From a checkpoint of a small transformer trained on Wikipedia: RMSNorm before each block, tied embeddings.
MLP neurons of a small language model. Each row is named by its layer, matrix (down: output weights) and neuron, and shows model dimensions 64-159. Each number is 500 + 50 x the weight over its row's rms, rounded and kept within 0 to 999. Numbers have three digits each.
After each neuron's rows, "fires before" lists the tokens most often just after its 100 highest values on Wikipedia text that the model never trained on.

L16.down62:557507553578420476549497459584463553418528464491499504475461447478509554458462492436467604480505585434480435494434461566472508492489516428468490496555471502547542387512588613553472397482579499504519459504545537478430450466511580524530488503460523463500519536544464457443441449499395503482
fires before: "s ", "ed "

L10.down414:523376541538530472528504543486539442491505499499469607448565527564456507561518478466520452493545498483570521526489433499468536578540451467513500437570505568467527543478462692472449505519523415430530548388553467376512460460392481492505471541484491519549488413443476491487501450404446565457
fires before: "\n", "\n\n"

L17.down230:500484453586570450480443438509574506492470552498489510498492576514594435528569521524532514523529456490533569498526520432478556449575526536502453474486483495419539499555598456526445497435510539533471470561532509507465578451458426550570479501483483501503475448581541482591394533506462559532
fires before: "y ", "is ", "y", "is", "ist ", "ist"

L2.down16:507475444465524524479501497515496576549547506488533537511442433497496544514536559579540565482515455599472498495412467589506497481442546458481454524488473510491491491521563536443516421553519531410572466492395531564445464486517530457448586518508477572584388548477473551484587539555501340456
fires before: "= ", "==", "===", "=== ", "- ", "P"

L10.down242:458491523537468473447492542486425539483480531467575584574515461497470568569568508546567498553489553423503512475515472471449499563476517478447568524523440505453522444517495490428464440518464583551534465418407526481473604501483463426458498558493526486567476510439474545545486457478570462475
fires before: "==", "In ", "== ", "===", "The "

L10.down635:467536596551466410486563493477469583542454520567418474550444528473484549523518596445447468531458495485473455591505611510475526472545504527474522476526502538508457492524559552491463471447518500502503400500444623507511458399551501496487520426519482472604539492472512548457500475446496415545
fires before: "| ", "The ", "In ", "==", "== "

L2.down486:440511533592556530466467467469494505464548513477554474504545465543525458453515484547521498461626452461487569454461586478460540590490500480482578393568517466467522452437425522547507492557523482516485475461479570432580510399484425554441560501529554474529570495497491497414559497390534447506
fires before: "| ", "A ", "==", "===", "= "

L2.down199:439546579522570520510539552554479487490551520493428418567386499572553534583441500597562480510523476506555536483521519483592476532429543518465442510502462585460428624485511495605539437560487548413531456547582510573573551506512542481456477557421569561482506538557446453501455471429460412479
fires before: "= ", "- ", "==", ": ", "P", "• "

L4.down325:533469489499522572568442542470515455433542502564511469441461498481501521602510519599467423557540545501514572447478509502461510585499509401493546539485444507573510491434453496671527541525540568521564573481509516570484585461533483489397467529528462484508556479550500526499405466391499520442
fires before: "| ", "of ", "(", "|"

L16.down345:535550515577452495487390446570513466522450500570522541493581515494553478622597408466497497505432527471490482397407529549495453570460498587465472518544539463473441510508505524531450610437522523435499518510468469486505417476506509539519535530472484598466579497487414498522576450568469527447
fires before: "h", "ade ", "ht ", "ad", "ing ", "er "

L11.down501:491554580523454576604445503438516515484518493538536475492481491456430457535475465476509454484527542487471496527570408496470560560615527402452493445383506453516527558578453498494486500574522497457474528502504456446519505486549458503590515520475648498531549508510477587513558545550521435575
fires before: "\n", "′", ".", "s "

L14.down9:531498548498531529434480449514470583382505550517495506549560489588450464461495440526461532580547375553456472537584603470545385524533470481505503544481472485468430417483452532504490561536498470480480455500508510498503537572567559557449510468546465440514452479580500356482547523510458498512
fires before: "ar", "es ", "es", "ary ", "in", "ar "

L14.down97:491408469540431289490517498553526456449455565474542516549480509465503492449470464443597541450454506498475517414491544535481510480446520478460429474463529543495580517551508519465459397462545484527555482453408594488548494534449466511467417556577585529586543445590471490451531500530446490457
fires before: "s ", "oun", "ou "

L2.down62:496540559554603430522533538498404546479474501493524522554506440559501519485453448442600464527427564552456532481515517532525524518456446419528436538599484384435431574439466520497516581484466498490416514486527552542527542470577499508491501509506538497419482508580535492510509437510497581518
fires before: "an", "en", "om ", "on", "ed ", "is"

L9.down99:544491430470522491454410483492428483407553447501571512442504449493471525412510499621531500514549538514617471461549507499505509537519491521485628434498450518532455499542459435483502413587442518490469365492457575472437535523533585573495526527456619542489552526472551527462474548483501522483
fires before: "| ", "In ", "==", "B", "The "

L13.down219:564510569536463457509545457455557444509445518510529468447502502504512446471586534479573554503488432359518527466446445603504543452566552482537507483444581460468469488435520428410500416547548476480464525558475414458506473495443439521614623535507544540527476516431524482659517441546569534464
fires before: "\n", "\n\n", "al"

L17.down583:475540564406437543525547474535544470461517471512463497448594496472521479477455450530507458541503480531602500609501508535486464583506493509564502463447515521543573476484514414521431558520507535472488634605437479536540560504382487507487515580550519537358542498586574573465479524535561502531
fires before: ", ", ". ", "."

L5.down466:583487474493467451492475425446481488545437432470484486472528499422507539498527499528539533500531556592525505554532561552612447599462478445471492444458538458525442542578492404453530396409559508518390496496563457533388460486425469488558457496531452446478476409656500462484495495526505464334
fires before: ", ", ". ", "===", "==", ": ", "."

L2.down20:480511490399516471568490593436457437428486429533426465404518405525413564479432577539530434436504531517511476533541452581415505473502535508482531531498551476464528476527479544493532489440514462501447390459569556496571518465530537496479454512453554505510483452444477443413514477537433583504
fires before: "\n", " ", "S", "N", "\n\n", "% "

L9.down181:578518507613458487490460505505519548452495458606451435544507480496499517577510528511485508524551373508500479563459578537480515404504425449422595487519516439499487527517430499467468641457497527593543484514515513506511529492518481475438549570485524465542602468585491501437505523570531380521
fires before: "- ", "ain", "| "

L17.down459:579530475515509560591553479564420465532475436473615406521523486526483471460525522620491576523552508468552573494535498389407530418547481554473537533397495434455458424497527521484557440494461355538495479569414515515463473387509519503497436577555554544507477487536558517578504448513484462520
fires before: "\n\n", "\n", "40", "re"

L15.down298:554487507414489456528590475445519498509568475473552427509485528527358535439470444536549480401514528458437536614516460454406462468461568552522434529541543422411568558533551533421498575558585512477571515562464507436521473461578509506503499436377450622460500574445489459534417522439477456513
fires before: "\n", "\n\n", "d ", "ed ", "st", "u "

L9.down147:490446473507510490517530542513412531469545524471551584540499467512451549496526543557528448518448521436464445496463520421517528572476575479448475460534464487466540458509470455462462366485423574504537469394407535533494571497538460458519556517538522521561530450547502521426463473495591465465
fires before: "==", "In ", "== ", "The ", "===", "B"

L2.down17:510535443527504492486468495492503519413549528477520544591477493536428499435540448483515571468446533552422506413421494551574515518534421479550596567443538465524491521507445520526474555528595490567586488418404521543555546469458434540532450382475516491526463583544451519492510504443547426459
fires before: "| ", "|---|---|---|---", "|"

L16.down287:585490492542524507461468617447459512496588524527424405496529470518529498576562475616477479551427587481436495397527511381486550468548446507461507451554502470426535470442581376442465488565545582492511530513464505512498485429460409525567447485531535497511379512541469504480516467580462510592
fires before: "y ", "y", "al ", "on "

L16.down215:584502646432454489578489457575604490560449487609544478556462454436505557560427451509455541484414449488388555423543457489460486471410530575428499477495554522471550416481488445485533425466512505378506454445463579448461469555507519463492538482479481511513497525522460544545553504408559486545
fires before: "t ", "t", "tion ", "s ", "tr"

L11.down208:499514538519489544497449524538492531497516535407462471418391438456488524544443512445428440597496490386593557540562519592436516409532429532553486440485573476562452594441589450482555448614476516605434484505541466486491487526481527493483514464422514470528537533485603496561513484599548446538
fires before: "\n", "\n\n"

L11.down301:472516512594502443469440579511614381598488479532529541510518493510573470450507536532501497524488416528467547525462384402534482577444551500525439573461477553522455489431487559553506460534503521508489480508487565483406388427448512518527555537456537586559538434534487443451451535518509528543
fires before: "in ", "on ", "at ", "| ", "with ", "for "

L17.down632:483554428534520598489432604527529525558403589505534425478536567508514467502510527522333515606493523569416488479475567509472494409498526553525517522536463497495548523482579461503512499539561476543498482478516547556493542476610507522464525472458577484537435536456518524436530540475542513526
fires before: "\n\n", "B"

L16.down10:521519528497464557499519487439553475485482447549445423489546558472568418487452463470490512499491419543537548496503504555501489438493456534587513526499568499536485571496502486505523597535542445479480561585548513521492442504480578574577479471457443572448462532520511501486491564505479571530
fires before: "| ", "In ", "==", "The ", "== "

L15.down273:514513489480471500553479517496494536527528507483477449456490387561525542593515531445533445472491484527442546515460497476548555524496455479503536555476537492530521476552469522470483433457496464514576599455545513453519489473528402553480447560542432491546484495458538512487448439461562554530
fires before: "to ", "by ", "in ", "on ", "with ", "from "

L8.down0:452468476473505403469491496560407586574508531483528554544515482603429508469554531564514479462457539482502467469482515429511568496471531506395513497539413520473490431494541539445484413531449530521550458426402517500495577515553454444425537568525572434556521500494516552435450454519602436517
fires before: "| ", "==", "In ", "The ", "== "

L5.down237:589546534531578554389482388456595533512464448539500440540561520389465485435438519481413499496534599423484570449523548572446510461497447430479483583552425416536495474513490587588560556438517600555447495445597553477440544546479444509490581459506524478467485550554526433486433562558498438560
fires before: "| ", ". ", "″"

L6.down449:448510491605494438465541438540494485583444492496547558559542503494493494527529484475459608555524449552491550549487403473493467461545446548456510504456530517572524525511471513557400459499475552547473518497527442530455462457533453449560574528545491513478536431551503417563451501544416443543
fires before: ", ", "as", ".", "202", "e "

L2.down561:468540506526503528541547493513436411566504501351509573458567574498562451544462579488501536521534504501499499479530528512495523489624502529443476428478598508487552539496502558459430445403515481623512539623474463510497510584454536457531437513486541561556490514540308490535513552486470504512
fires before: "\n", ".", "| "

L10.down235:518430388571501483517461501509453450443422591581558534498530599446485595482522543462430543448575445520501496476632522508572452456530450443362556571502477464495500464436565499519481421499486531523386535476465565472499517522436510495456548459502493421549512485539464561518455544468454436449
fires before: "- ", "2"

L11.down250:528479580425490559576468490487484462503557520501490493524446446523476478522522513626458515472509480529536452480504571487496586501537393544515516497476514490400549541505477478505532492514540452441524451493391515349469407474565531493507490439549535579532492519477490470544450483475576504534
fires before: "\n", "\n\n"

L17.down202:580555439482536510533511516454556506512580527501470503515632535497515518537544481597458498528486528421462495455600479457479434467573565515518532488569504540465513581465502616503560390487604445458523525473485519430592506566525436424478481471534485555550448546436450453502475541566444541554
fires before: "e ", "e", "es ", "es", "ed ", "ers "

L9.down175:491453507498466508500450567566431544512510514429526546576569428523486580472570482529572410588533550449595471470508507572495592607620464480447497576548494435487453458557487518364441472496514413558388487497430492498482488578515487546561509478503563450528586519508514486456550504448568497480
fires before: "The ", "In ", "He ", "D", "Th"

L6.down381:499524549482544588528555446515438479399508464427453477413555545463531548377501513507496511464494488459517517496533560442498555424471407531480544591437533537534582475528440471530471458544537484507451429529399497529503507424566491551545491432526576471535557471527467535572506502357538433529
fires before: "\n", "| ", "o", "G", "S", "place "

L15.down135:527423506464507536537479537510502500417484424484641504529540535381522470523419475477417544498503528527451575479602439461407465477446455471539412495580503535584485552511473475502477485553553471438513469555542480470418539606405434546519425466501483444414463523519430390543525502469421535509
fires before: "| ", "In ", "The ", "==", "===", "B"

L2.down76:538514511528578467419527474509491494460519417557480548567502499530514582488512530486461513469514482515533482524492454527593496556553505499559540574462506398470488542468435427461421493524489478549530368585430570482487591587474560521454525539465473523643514399514423412591528454603477446515
fires before: "\n", "| ", "|---|---|---|---", "|", "t "

L16.down433:480527575546517555601512400517468548516546540489534489533488508503452477515551446488418553484504493534533484558512552564423459446449419549444520545516476518482506495561538476449498502526436436548444426531473537514467507534520480416474614429522404581537486519425579490488497462470598551528
fires before: "\n\n"

L2.down586:563526498352558531565505539505401503522498531518524437525449475416518542438575533552484529523522480464550429591529513591429460472451556437417512567507468472472515520426415381472594520562442505526491475480475500562564450508508462554509556550436456482470477515447471521502487529521540460504
fires before: "He ", "The ", "\n\n", "In ", "It ", "She "

L8.down438:504513496512480473537491506524512452497493413399491632494497491523537497511471523484504447517530531515459483528543483445365501410407526502517508483501523507511481529559530404514507386530477492532488410446594558518454467442468481543481529464525405474505638544487505529508548432435512480508
fires before: "\n", "te ", "y ", "y", "on", "t "

L2.down146:537519485573559497539439544481525533515584552479517473497465511448443512525531464502428487606501355420522463503504498473441480431504459478561459470496469510408431496545545538597524547566500548496450525553536593465434532435488519400547448519409404489451431508558531468544518532475527472463
fires before: "\n\n", "\""

L15.down580:492523570521611479507449543476470413425544479479450483488527557529507498529463434519422540487513494499447508516492422452521514463444532484487445495507513493573474631531503514479572595450541454525449508484612489493469477483510520551630475542574516544397471445496456493541569564474439511504
fires before: "| ", "==", "===", "== ", "The ", "In "

L2.down494:450528538496481390591469478577521411514516492476577546410476499451510508597568575511495473552565476481420533479469476423525525544413440445512527423467523483473478490550511508490544476406488466490447441590489496489473511532463543438439432428527456470524507460510478527445433428562540521537
fires before: "\n", "\n\n", ": ", "| "

L2.down589:533456506478538492462512504536501618567529507491521444478442463379415538533587475510621422516527490536479540463482417408518490493463490417447499495453538491471549487510462422608455594562450551548583439478473520571589478487533487527492457522477492500468478454452469462522471467432478521492
fires before: "| ", "eded ", ": ", "by"

L10.down623:464486524574442471460504505508439511502473600497555538533546466497475580546487526538616469527497490473463484468517495493440458546465517454467544472507437530489569425540502458488490504445439583448515481413397570437487571486536429503445534512539485495597592468515445477480482493510554482457
fires before: "| ", "==", "In ", "===", "== "

L9.down10:426398547513367438489481512545488486499568542553637454538528449408547525528465523542567476499499469560576556504410532518484443559550438417533536463482467469533473488606439466550395463516518495563553420535434453527473488464496544600429424488538454529536557551521497454566534501511536481455
fires before: ", ", ". ", "ly ", "e ", ".", "es"

L13.down46:495532549506520488526513531540566504470486516498615503428509423523494541569480539554603473540549434577519550516541505484514441445457502546473514571478535590467443472614536509530395472392514489409539384566503471594506431446528467444488548597588470468489499532543497540477496470537523498489
fires before: "\n", "\n\n", "D", "L", ", "

L17.down595:536529574407541549469476489419568450462467476525509487459553501446466458534519536552523552620504524403503405492520521503549420514690519555447496483504522427475501496466556466446525450483453496387481580511451458496449487570437417412518527447478486469531552451464524509528387524531464470491
fires before: "er ", "er", "ed ", "ers ", "ered ", "ers"

L9.down625:509486449509472476510483589461499475548432545495498563549491465523509559567497459548530477460434586504462484458455581545489439560505472498533472477503553519547559546515397509450486476547440514535508547452457406503555526443539432411462571535555499507540530560431443509538435493495529466478
fires before: "==", "In ", "== ", "===", "The ", "B"

L2.down26:564483496487476519444489473477349464544543652440518482501546435427431533468529442545624545535531514464387449540475483500479502503476563499518457445561459473524471535512563464480612468517471547479496528435575549489496557504455493500442536441514496490409527480532476515503381538528554505433
fires before: ": ", "- ", "8", "4", "1", "7"

L4.down448:440505511452500523572523625539500545489562538502577557473497437555492537490493508536507457557524459442507490616473506485496589498487486462571429536450524536529588571455595497456519388486582490512401578365563493459510494512481498464531519448481529531476522389487511464491550497453482482401
fires before: "\n", "\n\n"

L4.down611:438595496492479514523470436458469460514471618468430501583413580469496544561412534485561530592462486501470468549455477436512432556514560462493517466425523468503511457528507458462570475521585575496560472589496582541605504551505453495581564557427492567552509428519381447482514463556476456548
fires before: "| ", "|", "H", "Nor"

L16.down158:557492489531441384559461581546434472436604641457502633553519408536538405451562489529441463540586536475494478499578542468524579511529492448507539416531556498462547472552593517479481505547500452425497465493460479607476443569471562483537534582481492484493511589489509516530575587473450548530
fires before: "al ", "al", "ally ", "y "

L9.down277:541464515490504483528526464467421471495526496471542521521578430536466602547482536562565462523402550427479518420484466466434548671499398505503576495547502514467538565522498481517480476567381578477552500484482529484483505416506457486482544533529455484496538419543409503546513375530549552488
fires before: "| ", "==", "In ", "== ", "===", "The "

L17.down207:386537459475437391528547534407445544565540555486422523497483473537435477569503376618490546485378459548463516478392472404583518503507516512512490534439474588495558535480515512499571421440528461520474451449635530493542535558467436447445492501537513542490577466432489462489442473452581552430
fires before: "t ", "t", "en", "te ", "ted "

L17.down385:566509465526383515485381449505484465547465417507486435391523596482546403471488434496448476473466522497546485450367602500555520503490589445477511485543381502573489533527497530490567519558486397491580404528609541453507474536494513491500496470512481492590418410442420450501493559460559462460
fires before: "| ", "|---|---|---|---"

L2.down61:523510523481472493601510400483461516479506496466422497570550415437478423530533586432501475461465458511443508513540535480526526461501532492527443464439425503434456502515440514487481470474560450464483506478540490423526572589489482508586474522443514595567518493484402527564438408375496524619
fires before: "tr", "tion ", "ted ", "th", "n", "ey "

L6.down490:401442607427507494477538509548486510494498469439538428483582518406457631512450605636484566486469508528502471586432515574556505410448497496490549453429424493524498505483437441475447433543491513528481489537558558504409414544454448436592502607494580368525520510460594442490460532502544485421
fires before: ", ", ". ", ": ", "–", "."

L15.down23:491522475489420525400564420452395621402433590485438482516493508595554465428499466525500494426527577494557479548517567564496425464440547485537444507562460483553456513472460493559509599496488519519534504510563504466515540545630526504472469479444471460529495456532421462389422399463531577420
fires before: "8", "9", "6", "7", "5", "4"

L17.down78:454508530490464474545493566557508536518514511497532495504555515433473494526548500485453536507426511594529518415568555561417461424409498513476483438484448473561510547494523447532430603519506540442489546493508454504490449522476534518514534453392371527412598498569529487444489476638604432472
fires before: "h", "ht ", "all", "ap", "id"

L9.down59:477484524522557504509500511536453484518462533492493429504492508512458567542610542523542476493437547416571482426445561533440523528469525471438572486529520545419418519556535512562418497372494485441381443467498447572501465545450450460457576541534546427550528548452541553537484461453547511467
fires before: "| ", "==", "The ", "In ", "== ", "==="

L4.down518:465508473494528465585500448458467515488522454549427597477492541465500568521545496453412439603415482580473478501578497394477509502469542517446524496527549451512585537581450421548531414532478498421536503541521567553513582436532587552472509504441519361520582484583463549508481536439511430484
fires before: "s ", ", ", "t ", ". "

L17.down534:542588544522519570472486510405541496459439479507512502365533595451612406499519477411505486547489502561530523480574539530509475485523481607476506556456535510543466556471574540475532664471542493544538490519533572468440558470507472577584437484553488488527463461454507487543533542515396503497
fires before: "| ", "==", "s ", "===", "In "

L4.down364:511458517464513576543490487562581546446505598483573517547482518488416505497444500509551494470582445419441600539480459541528462584538504425581421616458533482483534486399454538521458465577535435507472536455531511476587461464563467562488429524424476544547504554467375557525459543422495553607
fires before: "===", "and ", "="

L11.down101:503452550522466550592418520521540516542507447499401573472555507525481443532525508453540488371539455552593462489520492481487469529469467511432461485561485512445484593542476504513567439508551552429476494531584494473443485502585484478453433518501496511420515440534464503505557590497528570520
fires before: "s ", "| ", "s", "al ", ": ", "=="

L4.down414:474499460497574572567479445451444512533488426419498493524573483476456481432538530627533458425585482514486488559475555519591451479538492466418602492471499529511574508574419446502465567470450477544462475409537582514538500435436489428491454577522499429513526414403560471518347536515429507414
fires before: "of ", "and ", "\n", "(", "for ", ", "

L2.down594:460471617537423540499530526471505565467477481462492453535564439525473417392482469519528431439558460552557534551540504576434461437475511361500510521487591417524444449499558514481578506493545384584530532548481627467521523448468523484506563530519496441538501510506511494473386567594520514547
fires before: "\n", "\n\n", ": ", "& ", "s "

L10.down193:531462457511492406377493477515579437463480497565457481510400455431487497526506552565575468466475560520507453617563484589571473691490529503453453497516569524480513501472445522551598478504522473474440543567520499486398473431407506519584552513561531488513573474511546530576456520509564533527
fires before: "| ", "and ", "on ", "– ", "in "

L8.down323:432473493588511601496648514426558513449503396493508525542510474467472566590514458477474417550469475479562511529470396520428532503570517533487440542591560515539586577450495483548427446476478546587515547548501465594521534459484529613504543436552529519526493496532568485519453579478534518553
fires before: ", ", ". ", "; ", "es ", "and "

L2.down456:556542517491571529487448530452398508516494492452467466392398452538405472511404582495531559446477530499500490474604473543395481430573498519440429505525540487527495560553399457541588469590566476571443422480402551555497566500469445472495497478434471413531562539464552491363585537381605520500
fires before: "\n\n", ". ", "000 ", "% ", "\n"

L8.down116:514549464547492510550450480443531542486570529470553423540462517501452569488455529458540545625576508419434498460455559530539486513637537517485549538431503345501496445496573508538479507540497497457494535551440524471494502449554533496483411472507486597479609573446562525468464561453497484517
fires before: "and ", "of ", "in ", "where ", "for "

L10.down136:581538421519485487584437480491409388401594411524533380498529485499536485570504523516514450508454524504492495572581633570441472568534493441527445487531492502556430518523469525519501465563519589476410514494500495616442553546463462457487540506497440459494491449515506522509545439532532478542
fires before: "\n\n", "ov", "was ", "|", "5", "es "

L9.down70:476460506507461480408551540539457570501520482599593472531467434506446520594501673524496500526496517520499484456528456397474480537599494391479452434497485493446406507552492463524511417544394580593638445573533549497477515500491517582514495563497456443577550510521502409451501552519578443494
fires before: "| ", "==", "===", "= ", "B"

L4.down26:552456453467398492480474563476479569527482472483458424476597438364561486453558509544443437452541535475462553529455585565549574385483480493375544529461475414484457519493474428483533610473470420527451437527594547542438471511476448481493559595481537494528452432448518459530471491498512424499
fires before: "\n", "\n\n", ".", ", "

L4.down227:507501522393444472478419478467458499393546475518545536519509541469511562486551510446417378526443521462574484514517494504580510463543509530583459411504488468532446490481561493508397529468469534453595543543551516599503543541467503499469439611446487554530471449514489485624511462540490558565
fires before: "| ", "|", "|---|---|---|---", "|---", "|---|---"

L9.down609:492523496553503429491467436484380559510472496515530560478535497592458535553466492515527464428432505496460522506525572404486547505396501484421552474569517497461582523503450554498489508521432477530451501461443556451438496520486398516504543509588460548522547581463552555541447486469525467443
fires before: "| ", "==", "== ", "In ", "The ", "==="

L11.down477:542477604469483435495494444494509518442543443461509436527505446505566533526568482483584557547593521556452569521510470530585506558511471420418571450489527527544458513421491525584467397512610451510515395497453491492524541463538493459554496539530558511513544517640535538545547485486498577529
fires before: "\n", "\n\n"

L6.down309:458525425477556474445479492582502473469507449400441525531492536488490431622554519487538427495536509471453507537517496494576447425488442538431525433459562506524590510507625474538439528423538473569460358449551491525372413485492430543510464505463474510567554503488515515534447509459462573568
fires before: ", ", ". ", "'", "to ", ".", "k "

L17.down598:476482505503560374504560444488448534556438397507485405489491499484407479493420571412499513564440529536535461507375497543489509499468450484496498634562468421480476526536516523543456437531573567526494529459585552498528474556517516458511509434469476441570483394475563462493552405477435402463
fires before: "k", "as", "a", "a ", "ak", "am"

L9.down25:517379534489494495412491425494558484502507496561524521487606547515548423510553433471493609564503437542450512489519482509523443503493558507446449490510472509394467476441484617402491481476565509495505448460502514511403412495444436531506510534464380516536473508468491476513529399566489562579
fires before: "es ", "ad", "il", "il ", "ing ", "es"

L17.down301:428469504465493474539514549493472449476486550399492589412486402423479477540509578461579508525488516452592447484422438449501535460457502538450521513441557403496520578478579436485517409538512423516541519516402536515497404452544464540567537574490607450623512491490404559556467489496505501501
fires before: "s ", "ed ", "s", ", ", "ed"

L14.down329:564565511432536471571558472499459543475523460406475536468534515445537477537462527435534468472529492530482485514532556537518529494483478453393539584512584517512480501502482400511472306521563508475453507653490514518576453521453528486584476455541456506444513535481474459503479526516530445454
fires before: ", ", ". ", "\n", "\n\n", "."

L10.down600:431419503516491470458427496509564520586548489514550503505563445487524487473524422546518511447405506509517509450428472490492505537535451520389587511589465551408497445509551502426426637439564477525509454448382525521525427484556489542499420477565512503488547500576484563419501599510469426442
fires before: "| ", "- ", "F"

L10.down417:572479394547464501490490492429521457458496506526494492408530485539592466444475542621531600521511460504516543509614536523500525606496494449557490493542466516454476493438548469559595493580592557471409562486493522521511545433507520464583562451531471534454461484465466467548456431368517521520
fires before: "\n", "ic "

L17.down496:398543431493570522591484535428594541541471493475561475447515512403470508527505485497440469502475495470522546556443489466534502480473484513502489571515410397541541465559554485458464389600472527543474504481473500500586566474485477500441515654557557458552476524548458579496500486516559594580
fires before: ", ", ". ", "port ", "ed ", "ing "

L8.down529:510474530560460495443509493445520516465450577463464468447441543505555458397480476500549431460611515462500531492473463545546478589503509444547522477560490489560476509407425552492483489533617489488496492468576522636456494398492475381431414499550599378551460510411482556552477552474525574484
fires before: "of ", "(", "and ", "for "

L16.down601:524561450422558528492412453494544459468523497548468504467462524399525525432495425416413489476499398480469471531528518503485417507526432558514491554465588473535476590431494570507497531496601431484513521594486414495532453512502529501552476491549478514472465531549454401521552449511464464488
fires before: "| ", "==", "The ", "In ", "== "

L2.down300:511423443456444515616446579495457490597455502423526512473480563362483535432563516502523568528495499487455474514449519594455491378407484530462505482456535557478552528483492448465535417480504559541455512481447487526432508505505502525479532546502540499564458479461468538404523516504512474419
fires before: "The ", "In ", "- ", "S", "On "

L4.down429:478468434427587492431499465588424471567565476526601424530473387484413415445605487508458525530506485487472500520555482506477534482464499506476556503521413520551461415512465580480526489501529492447501398526524538523482442534467522521547557613534578469553456529644499569548546437423561499495
fires before: "\n\n", "\n"

L9.down482:489507565449535472471499556474533531471487317522492502541429418433483526443496449507540484461461503437469544469497507549525464557495478512530460400502544440476405534505577510417403499501519519476558470493457528510522528498432488440545533638599628452535556490473559546542430498487523511534
fires before: "–", ",", ".", "\n", "°"

L10.down222:535530417468507440473483560337453514489568542467593508536444372574477611603445532518451503466476501494407487448463560424530465495444480493564503550547418508504454507538476449462440579523458553514512497482545533545574394547493435463472493515522425611555492430535502508479488488380458453490
fires before: "ew", "ew ", "ous ", "er", "one", "g"

L2.down175:530485480483539567472414518563521424491475486555492582479564424471497517464612525565362418497500532442461458564448543508572584531416588520504454440571496493504483581497537521564463512462428495433540551552462549521456517519504541510502530565529481530622360516392564576462476427534489485432
fires before: "\n\n", "\n"